Part of a small language model's weights.
Size: 12 layers, width 256, 8 heads of 32, vocabulary 565.
Architecture: RMSNorm before each block, rotary positions, no biases in attention or MLP, untied embeddings.
Training: a variant of Muon for these matrices, 546M tokens, 8330 steps.
MLP neurons of a small language model. Each row is named by its layer, matrix (gate and up: input weights) and neuron, and shows model dimensions 64-159. Each number is 128 + 32 x the weight over its row's rms, rounded and kept within 0 to 255. A neuron's up and down rows have the sign that makes its largest values positive.
Before each neuron's rows, "fires after" lists the tokens most often just before its 100 highest values on Wikipedia text that the model never trained on.

fires after: "og", "ig", "ist", "ag", "ount", "ost"
L5.gate663 [108 155 110  66 129  50 135 128 134  84 151  56 111  81 138 158  59 164  98 109  87 189 158 124  66  88 102 173  98 138 165 122 121 189 165  69 144 150 133  92  82 176 148 131 149 101 156 175 154 139 124 104 133  91 172 120  53 161  87  53 138 119  94 111 172 189 130 132 111 112 107 160  87 116 167 116 165 170  78 131 143 160 143 123  98 113  45 125 146  86 105 147 138 126  72 126]
L5.up663 [156  98 183 156 143 128 147 155  94 145 128 125 130 135  98 104 146 140  77 100 141 163  95 139  94 137 132 112  78 115  92 125 142 150 128  97 178 141 146 130 200 138 177 102 166 115 188 136 124 104 142 137 138 146 119  93 107 182  69  91  73 128 133 105 173  61 126 179 138 175  80 104 155 161  95 163 146  87 149  85 163 131  97 130 107 148 168 104 144 121 127 169 164  92 122 111]

fires after: "r", "f", "ot", "u", " f", " l"
L4.gate144 [111 166 168 130 165 102 153 152 114 128 153 106 107 149 163 163  86 156 126 166 122 130  89  97 131 157 168 142 143 170 104 134 107 119 132 127 170 107 129 101 166  97 198  79 102 157 103 135 134 140 135 137 117 166  96  95 102  83 133 166 154 161 173 176 133 136  88  95 134 115 161 116 175 148 138 140  96 151 118 136 119  92 143 104 132 143  96  93 127 120 194 222 172  92 113 101]
L4.up144 [151  69 170 155 108 135 127 177 172 119 159 116  94 102 105 197 103 171 173 103 111 127 127  98 139 113 135 114 195 114  84 162  94 181 125 166 179 101 139 131 173  83 187  59 123 122 109  94 137 117 107 101 108 154 106  76 103 141 140 169 168 110 153 173  72 147 110  96 120 101 213 136 150 116 114 144  87 175  82 127 122 104 132 131 128  88 126 172 122 174 173 227 154 126  51 100]

fires after: "c", "v", "l", "t", "ol", "i"
L5.gate780 [139 149 130 132 105 204 141 154 161 116  98 135 161 141 149 115 138 104 143  76 163 134  45 177 126 123 135 106  98 129 157 169 132 135 118  36 138 132 130  96 102 133 123 150 196 136 120  92 119 110 117  78 122 131  62 114 162 158 145  92 125 103  94  48 153 148 141 119 158 120 116 148 107 169 154 134 159 126 126 119 154 151 115 151 122  92 160  99 125 112  77 156  74 194 105  54]
L5.up780 [177 146 150  94 111 139 136 137 124 150  53 161 177 114 111  98 113 153 127 114 161 126 126 145 127  60 169  90  82 190 168 140 122 166 100 115  99  86  72 129 125 162 125  83 112 142 109  81 155 127 182 111  95 111 104 104 117 106 100  66 144  89 119 120 146 192 123  99 152  95  85  84 121  86 111 140  86 193 118 148 113 137 159 103  91 178 138 116 124 131 182 137  88 125 147 129]

fires after: " on", "n", " an", "ot", "f"
L5.gate470 [129 110 153 200 124 137 109 110  97 115 137 120 105  82 105 150 182 160 149 117 132 193 155 104 120 163 135 129 166 120  95 144 116 161 119 116 120 164  87 155 105 186 122 128 111  75 148 153 129 144 174 135 151 201 131 154  97  92 145 134  90 148 171 208 113 132 117 102 114 143 180 109 176 134 155 159 131 142 119 156 167 154 139 177  41 158 117 104 122  97 136 174 192 110  78 101]
L5.up470 [166 130 130 181 107 153 166 119 112  93 158 127 101 110  89 174 110 170 128 130 158 158 114 115  82 131 105  87 181 125 129 164 130 137  75 132 159 116 148  94 110 138 159 133 186 113 182 180 135 144 145 147 207 168 150 135 164 114 105  98 111 138 187 191 146 107 192  67 128  31 141 110 140 109 105 170 104 135  97 186 149 115  74 125  51  94 132 116 140  90 104 136 156  88 114 101]

fires after: "ver", "v", "t", "ight", "g", "her"
L4.gate165 [183 109 158 103 137  87 160  90 111 120 140 119  98 131 123 117  68  80 150 133 127 156  99 169 190  83 124 123 116 148 117 116 148 108 175 146 153 179  14 141 153 186 157 110 145 125 139 104 134 166  93 119 125 140 122  64 102 136 106 104 111 150 109  54 109 109 100 118  62 192  92 111 137 154 112 163 160 105 175 113  97 139  92 165  71 130 181 123 146 113  71 136 120 125 110 127]
L4.up165 [140 153 117 113 111 121 101 130  81 114  75 113  75 130 155 102 121 107 100 164 130 147 103  68 149  82 178  92 125 123 158 143 126 199 151 137 115 126 120 128 107 165  71 209 132 129 110 129  87 157 143 131 127  99 183 162 148  96 158 100 154 124 143  73 161 114 150 135  29  40 174 170 114 198 115 170 133 160 103  80 175 142 110 166 114  92 111 147 175  95 121 119  40 111 127 198]

fires after: "t", "v", " st", " r", "ut", " f"
L3.gate97 [192 147 116 133 139 144  79 153 157 192  77 124 160 137 109 102 114 109 173  57 141  95 161 192 152 128 118 112 177 165 157 126 160  44 101  92 178 132  93 171  81 150 104  71  67 142 162  70 120 152 133 128  85 118 136 145 126 138 115 136 149 137 192 111  79 155 120 107 162 137 119 119 138  78 161 150 157 119 167 145 140 126 182 158 121  99 158 142 167 104  99 166 117 125 135 110]
L3.up97 [187 136 135 114  78 114 129 125  86 112  51 118 176 159  85  91  80  83 107 130 121  60 129 111 150 118 146 106  49 149  88 131 120  79 181 104 156  78 110 165 116 153 147 119 159 184 156 132 149 175 135  94 112  83  79 125 128 101 146 134 172 105 112  68 170 162 174 156  33  94 136 181 127 115 119 149 153 147  85 160 117 130  95 135 153 165 151 144 142 120 124  94  80 168  91 177]

fires after: "le", "ul", "ter", "p", "at", " re"
L5.gate479 [154 128 157  72 125  80 120 113 127 183 127 145 158 132 149 192 120 160 103 154 134 160 109 187  83  69  87  77 134  85 139 181 115 122 202 129 150 136 183  86 134 100 139  60 183 150  78 136 109 139 116 133 114  87 123 137 163  96 130 127 194 153 166 157 105 156  87  80 123 160 146  96 112 132 112  55 168 131 169 145 201 157 110 132 112 128 110 103  97 119 180 147 134 109  82 146]
L5.up479 [117 111 116  61 140 138 102 152 144  85 194 147  92 168  60 119 115 154 132 203  73 124 129 115 151 134  90 113 138 119  89 157 158  71 146 169 132 115 121 115 127 114  89 170  63 172 171 106 137  75 107 150 130 132 155 122 124 158 175 170  59 101 149 131 157  99 124 132  75 100 119 118 110 151 125 143  53 144 137  98 119 101  90  95  81 100 111  82  96 148 136 168  77  67  93 121]

fires after: " h", " H", "et", "u", " t"
L3.gate450 [154 141  41  90  85 174 126  81 137 151  90 116 137  95 140 112 130 103 130 121 202 156  87 139  84 158  96  80  62 151 181 152 148 159 130 117 151  98  92 132  89 142 152  89 152  76 164  88 136 103 177 120  96 171 154 139 134  83 125 214 152 115  96  75  98 116 149 115 158 181 150 187 175 107  98 121 127 106 145 144 138 159  95 125 112 129 112 148 170 142  72 162 195  90 118 136]
L3.up450 [160 148 112 119 130 144 121  64 218 144 162  91 171 100 129 109 134  88 117 148 109 102  70 125  92 124 107  92 106 151 199  99 133 192  82 107  94  76 132 163  84 162 115 102  98 105 121 105 161 100 214 125 118 160 154 166 207 103 124 176 192 198 151 134 112 133 134 100 122 157 158 134 131 134 130 152 107 181 145 123 136 104 136 168 155 111 127 159 108 146 162 118 118 182 114 123]

fires after: "t", "s", "id", "n", "un", "er"
L3.gate1316 [104  90  96 187 110 123 123 126  92 111  68  88 152 129 133 117 147 174  85 108 115 146  94 139 147 121  95  80  91  49 157 101 119  48 116 140  95 143  72 175 121 119 106 143 156 130 126 136 114  98 204 131 142  86  79 131 105 144 167 123 141  75  87 119 103  97 163 128 115 124 104 210 113  68 130 171 159 164 123  83 132 203 137 115  76 170 112 134  92 112 160 156 184 108 153  94]
L3.up1316 [199 158 168 201 134 162 135 110 109 113 143  89 113 100 108 219 149 166 112 155 128 194 155 174 111 103 172  93 117 130 131 112 113 111 116 169  97 142 120 138  74 106 145 145 149 114 107 143 143 123 131  96 146 108  97  82 120 106 168 162 104 142  89 138 133 143 165 181  32 140  92 172 100 131 164 169 173 140 135 146 105 114  96 126  81 122  85 152 109  64 122  94 216 147 157  69]

fires after: "m", "er", "g", "it", "d", "t"
L5.gate1244 [100 150 130 143 130 196 125 140 140 146  97 121 170 116 201 141 137 138 136 109 145 106 124 140 103 142  58 106 123 119 124 122 140  69  73 110 149  97 102 151 109 128  87 136 165 119 167 149 166 103 151 173 144  94  93 159 173 132 100 189  91 147 110  95 116 126  85 137  94 132 117 128 102  85 197 124 175 182 149 145  87 104 149 154  88 193 140 144 113 123 176 130  87  55  83 145]
L5.up1244 [169 146 133 138  84 183 147 193 150  91 146 178 192  84  93 146 120 149 182 172 106 130 136 141 126 185 204  83 108 137 181 126 147 184 111 112 153  95 137  97  77 159  91 151  93  79 127 121 143 118 145 122  63 112 124 112 137 135 145  94 123 164 103 156 104 126 127 139 127 148 173 156 124 153 131  59 208 119 111 151 150 117 137 146 110 138 123 129 129  66 157  91 172 122 129 145]

fires after: "g", "an", "um", " a"
L4.gate25 [121 162 132  84  94  71 139 131 139  54 108 148  93 109 117 137 131 151  94 216 125 173 138 129 102  75 143 116 154  88 124 100  78 149 149  99 147 163 106 104 129 150 166 155 100 153 102  59 134 129 213 152 102 113 174 159 124 154 108 113 160  89  57 141 108 151 139 117 160 143 141 111 146 137 136 112 159 100 156  79 137 176 129 132 161 104 125 113 193 133  90 189 113 155 140  77]
L4.up25 [186 123  76 164 100 167 123 122 162 126 156 169  69 114 159 111  89 193  98 102  92 183 116 127 136 117 155 146 115 125 135 133 194 143 139  93 125 121 158 182  89 100 143 149 165 150 145 117 144 169 162 122 106 154 119 157  77  77 110 135 119 111  56 151 112 153 101  53 152  81  78 118 174 179 128 124 114  90 131 160 150 111 119  65 143 146 128 144 129 139  80 129  86 155 158 141]

fires after: "is", "u", "l", "n", "erv", "i"
L4.gate11 [132 168 132 201 106 145  90 129 143  85 138 110 122 108 142  87 117 125 173 117 112 121 153 123 149  34 121 117 144 118 100 159 175  97 179 151 132 149 122 150 131  89  92 109  94 150 107  89 162 119  97 158 131 171 109 193 163 133 122 136 124 107 170 143  80  89  79 142 202 166 170 155 126 135 168 168 104 134 107 117 149 129 100 169  75  88 146  78 117 158  94 121 101 103 129 110]
L4.up11 [ 86 150 165 127 128 121 191  80 101 181 125  71 193  98 148 165 116 164 115 128 140 131 187 164 116 174 124 136 141 109 119  86  96 161  93  65 175 117 121 153 128  28 124  91 120 186 146 107 161 177  98 122 120  69 138 152 132 153 131 136 142 135 218 103 117 103 115 131 122 176 145 168 120 112 126 129 100 180  97 106 170 123 127 101 169 116 101 124 160 132 123 133 100 101 133 141]

fires after: " A", " 2", " J", " 1", " O"
L8.gate926 [111 172 146 186 111 157 197 140 173  65 135 145 172  82 162 169 130 199  99 138 143  81 180  90 104  76 205 118 181 114 142 122 119  80  92  52 128  26  73 120  96 105 161  78 114  91 140 157 158  91 127 165 157 125 126  86 153 137 122 129 123 108  99 139 162 163 146 124 108 136  78 161 113 119 117 124 149  90 112  76 148 176 104 162 133 107  96  90 143 166 158 104 144 167 167  81]
L8.up926 [143 149 123 131 134 160  93 139 135 154 150 145  81  99 140 173 166 123  76 106 113 100 116  80 134 120 130 143 145  47 115 120  87 106 201 148 105 110 174 151 143 147  66 106 137 150 106 143 113 107 120 176  99 161 103 107 121 121 173 150  99 107 102  95 113 122 140 120 143  74 156 117 127 136 205 165 140 140 169 138  59 141 227 118 152 139 109 109 108 145 180 176 117  94 156 154]

fires after: "n", " 2", " on", " 1", "orn", "b"
L8.gate1188 [159 150 120 156 143 192 126  93 128  77 182 132 146 131 146 142 188 150 139 159  74 170 120  94 126  67 148 223 163 102 142 185 118 113 104 107 184  92 128 107 160 166 120 130  71 153 124 158 105 132 141 117  53 127 132 110 186 120 102 208 163 100 121 176 147 111 182 166  68 102 123 162 113 103 183 124 147 105 124  92 130 203 137  95 173  96  95 153  93 195 126 138 172  80 197  85]
L8.up1188 [ 98  98 116 158 133 207 182 110 123  84 150  78 111  79 142 125 167 143 192 114 133 129 136 123 102  82 143 116 179 112 168 153  58 117  95  98 137 120 147 144 128 111 134 129 123 154 142 174 112 108 222 178 127 154 121 130 184 108 152 184  88 176 109 140 141 173 142 197 116 168  96 115 132 134 146 134 151  73 142 163 173 129 159 198 167  75 141 102  56 133 146 150 106 127 148 116]

fires after: "ed", " t", " D", "et", " d", ","
L3.gate1150 [118 140  78 134 107 114 158 103 124 110 134  93 131 201 161  56 125 148 136 115 125 141 129  46  96 170 161 159 177 176 150 101 104 156  74 133 162  83 100 158 135 195 104  86 110 111 134 124 176 128 147 120 158 144 165 109 128 112 187 169 178 166 179 133  96 120 147 106  96 168 136  77 121 149  88 160 109 116 108 127 102 137 174 142 126 148 147 150 139 144 106 119 172 140 111 133]
L3.up1150 [135 146 122  80  84 168 128 118 175 152 120 126 135 144 121  98 128 146 146 156  98 117 114 134 120 156 216 115 132 107 157  94 113 168 104 172  94  95 121 154 144 167 129 131 100 137 123 111 238  90 130 127 149 147 157 127 103 172 136 163  89 151 157  96 145 147 103 171 135 178 146 205 118 121 154  92 107  84  72  71  93  81 126  85 133 129 135 150 127 110 208 125 193 173 139 119]